{"n_layer": 9, "d_model": 192, "n_head": 2, "n_kv_head": 2, "head_dim": 96, "d_mlp": 768, "vocab_size": 8192, "activation": "quick_gelu", "norm": "layernorm", "norm_place": "pre", "norm_eps": 1e-06, "positions": "rope", "rope_base": 10000.0, "rope_fraction": 0.5, "qk_norm": false, "attn_scale": 0.102, "bias": "none", "tie_embeddings": false, "parallel_block": false, "init": "normal", "init_std_qkv": 0.0388, "init_std_o": 0.0, "init_std_up": 0.0388, "init_std_down": 0.0, "optimizer": "muon", "lr": 0.00486, "lr_mult_o": 2.0, "lr_mult_down": 0.7, "beta1": 0.9, "lr_head": 0.00434, "grad_clip": 0.5, "warmup_steps": 200, "schedule": "wsd", "decay_fraction": 0.856, "decay_shape": "sqrt", "final_lr_fraction": 0.02, "batch_tokens": [8192, 16384, 32768], "seq_len": 512, "doc_mask": false, "train_tokens": 175400000, "steps": 9208, "dataset": "wikipedia_en"}
MLP neurons of a small language model. Each row is named by its layer, matrix (up: input weights; down: output weights) and neuron, and shows model dimensions 16-143. Each number is 500 + 25 x the weight over its row's rms, rounded and kept within 0 to 999. Numbers have three digits each.
After each neuron's rows, "fires after" lists the tokens most often just before its 100 highest values on Wikipedia text that the model never trained on.

L3.up521:536490525512472517527484545468483459503493505510552491524498529517506482523517504505496460529495530488501505530529506482479527539492495503481530536487532528474483487529553493493518468526535513414515472473511471506536476472499504512484469482476505478505501502443482477530501471521504498478536453474486490534557521530512504486508497497511490489512489525486503535541482532498499501522442
L3.down521:530479504500535487478425536474491534527523498458512554488519488463453549522471544448500544494506513443507515485505482460495481468506496493535499497508490461464498499499493465497501491509529495507499519482459542510519503530514526510486542525512513475468495511533460544479517548524508475483504525508484530480524531503500542522538486508488453482500493469480488469543488497462482513473498
fires after: "0", " $", "+", " +", " −", "1"

L2.up659:537505453480504517498508467424497522498500493510515502499478519460526495504518510539549451494493516474504490464494513467508516503462498474493529509520473497519516515520506495445525531533532526483517490509491484458534496535593504484481485521502531550514522479484488461513515499508493462485502453488498478516498469547507504483509484470532508521531514490455472520473508514534464489483444
L2.down659:486502496522464465494531504501510521522529479522507486523579527477507439473519534527486449472531529512502495500513474517519520469497515543479469539528478513503523466432495471486529510535469534481508498477496474500489499517523545494475478524512513535493516556516480493468486485513461500482475497498460513569539536493485512492496449523494557505492487488491484474507437489530457459462512
fires after: "1", "9", "0", "2", "8", "5"

L3.up416:448494518496510560498532475534501497528485451455471491512485474502499483570470457538502537530481485510520478505517455492476482497476471502473505509505504470501517527486533491524498548474508484485506497483514477499489478451526454503492515479542528489524490500473508494483484519473480486470496511498505534495483479502507483516482477491542536503546548472474512503535493475465558548505502
L3.down416:492523429520489429526489531462502492481519514495519494521496489483444539472468509513484534493533471487518506516503537481504504486489552495527490507494479514453552510528461548483517442529477526492543533508509466471522495516554523496503496533470489530486504467511495497524546479500512526477541495506508483510534558495490539471496491499475507492504478520536476499504452518541496431516470
fires after: " ", "-", ":", "\n", " |"

L2.up484:545531467506495478508509478496486503543494491501560507523471526454502489488483502504507504522495514484489556528468489520537553506496542475533465499527489529467513460501532420481478504498512498469503500476486463506525457477509455489534511546508502533492484474494533482498519530477471501441497474437454556492520503519490515482520510500514505486541509495496498515480467509508507508475493
L2.down484:492438491516514521549475521497527464520523489499464474513497495522497497541463519499488478536500459477495481493465517483529473523507473488502549488568493496459505504558474518485482480501496491474495481507521516536477527526508480482500514462499545537496479527485503484514473500480490495532481507488501492543484546502478493510546495503471496482408504459468508476551508493485462525519493
fires after: "0", " the", "1", "9", "'"

L2.up30:504471551521520536529442492510515484528472535512526513525474511475481500531499506579522515495496527472501473504495485493476535479485492488476524520441496472499502499544502519504470530520523518509489511512470494516442477489527541561457484542528478479523504495494507558514509493480497522479512521497502523492505459556503474503476528476467524487495515535527520509495459492518538511437449
L2.down30:470499508493475504502501548499535549472487471486517544483529504528482499490511483444506473488520482518515489516489502483450515525493564504519489518574451512514486511495519512494514504484474517502493507508473496487518495518475477484507504463528450508480516527499509471491493505506515482525483496486496529512524504465518498489491462480513526445458485549485507524515501486475469489452493
fires after: "2", " |", "6", "3", "5", "1"

L2.up632:499491500494514546516441519470490502473509479501517534519508523513484472540497514498480521536481485494473524503501477463466517511549523504472519535473539538492530513486507475520491482512512477475505494458487474565523500472523475524482497508526451474494480489476495501486500486538484466488579489521524505531453551546463510530519468494521484486502494510519501510493485484506505506515450
L2.down632:542494524490486493512495525520488484492519515504501554534508483522490498530553491506461516535504478502498465464516466499493507524526499553463504514520485522546512493484482546488498505528496513463540494524493484520486467517499501509523491472469512537501589535497457507533508487498494452507481484468493518520506452452489487526475548545460520461497475474493491505485478478511505469484464
fires after: "5", "6", "3", "4", "8", "7"

L2.up469:488491417523513512489507478503468488501474513474523524498480504471493509531500503525555522498502554520423498498499525438490519535468481552484486497503525488475537512479487518474518481510518530498480531529486503459498502510515497488522466575475476498486495486480518506493460511507494462465460482510488501486516490501507517537532487505458494529521522474477475529471502505533526467473494
L2.down469:500510544492455500524518532498534536487488507507510492512530503511492519484517496505489488474452532512487496480509503491511451487487503489562497514494496495501509503512504497511514501489523457501523510548479531514487512502495517519519489390480475512460476433484482506485546513487494528527503521485533499494550509499460457506459477494528500474485556519505501455461525488511521475475462
fires after: "0", "9", "1", "2", "-", "8"

L3.up31:490437485501571496469450496488519453482508526478513498541437517504503486465521561471487496516470502492482487559490493495480453490509512504510549553537523494506528527503513512488473518489487443504505507501504474533499508462532523484475513494478483491516505510496484542519481512484499475488471512485516498491413505487514501508498464495492493523530522545505523520481462442520525534489517
L3.down31:537486477478503523476529482528528535476510477504485430520464513494507434518521492501495490537469495505493493508521551505554479536499506478516461496542492489516556500485508531463499491484499477509516491489509520515505450541490539475533494531468497515492514503545517479481507513459485482517475478529516526510495519505476482459475489494507469471510509540509525487488508444460546502514506
fires after: " (", "S", "-", " \"", " U", "s"

L2.up753:512510461489505516489517463501488511444475532487509470505476521511488483513490463506531482457496515488446447491485509441558495518484512513460533524545472523504487524535520512464500506527494483541497465511515510506507510533537468523486452471474495473496499517544466541537493497475468472511471477475475534529508466486525551518478511500498506502512504488506474509509465513535524475500524
L2.down753:498525513516514496511508508494546527487490464531489503472494532503516524513512542502475495490509559512524496514491462473522526501524494475463493457443503505496479550483511479492527512505534504436505523531503519479482460508550483497520478501472492524519484528495527494499522541497501535510495530502553542501488494497488518507517485456482498496502540489495514496458525461458485445502471
fires after: "1", "2", "  ", "4", "5"

L3.up201:490490482536517502461522505520533439520491504478463522522492538476517498478494461538453494479477491485514505543501496497459530506527537543499519482483506498481510528456500537485490519505530515502490504467520492578494460435497478500475481501499478505491493543464490534513485541490491485483542481459493507475465544478503492550487491537512518525541517494537484507496479501466524470451530
L3.down201:530549455520515512474445480504481455484507476543492506513539515514494527509494498472494542499552497516530490506471520497525514504506489496503489474522485479530544502486520519468509516483495473466500527508504506518508522535498495507503501448488492506512479454518506522498508518464505497519460508518531482477525480535546479468535497531509510495487538477548495473475505475504475485485519
fires after: "\n", "s", "-", " conf", " each"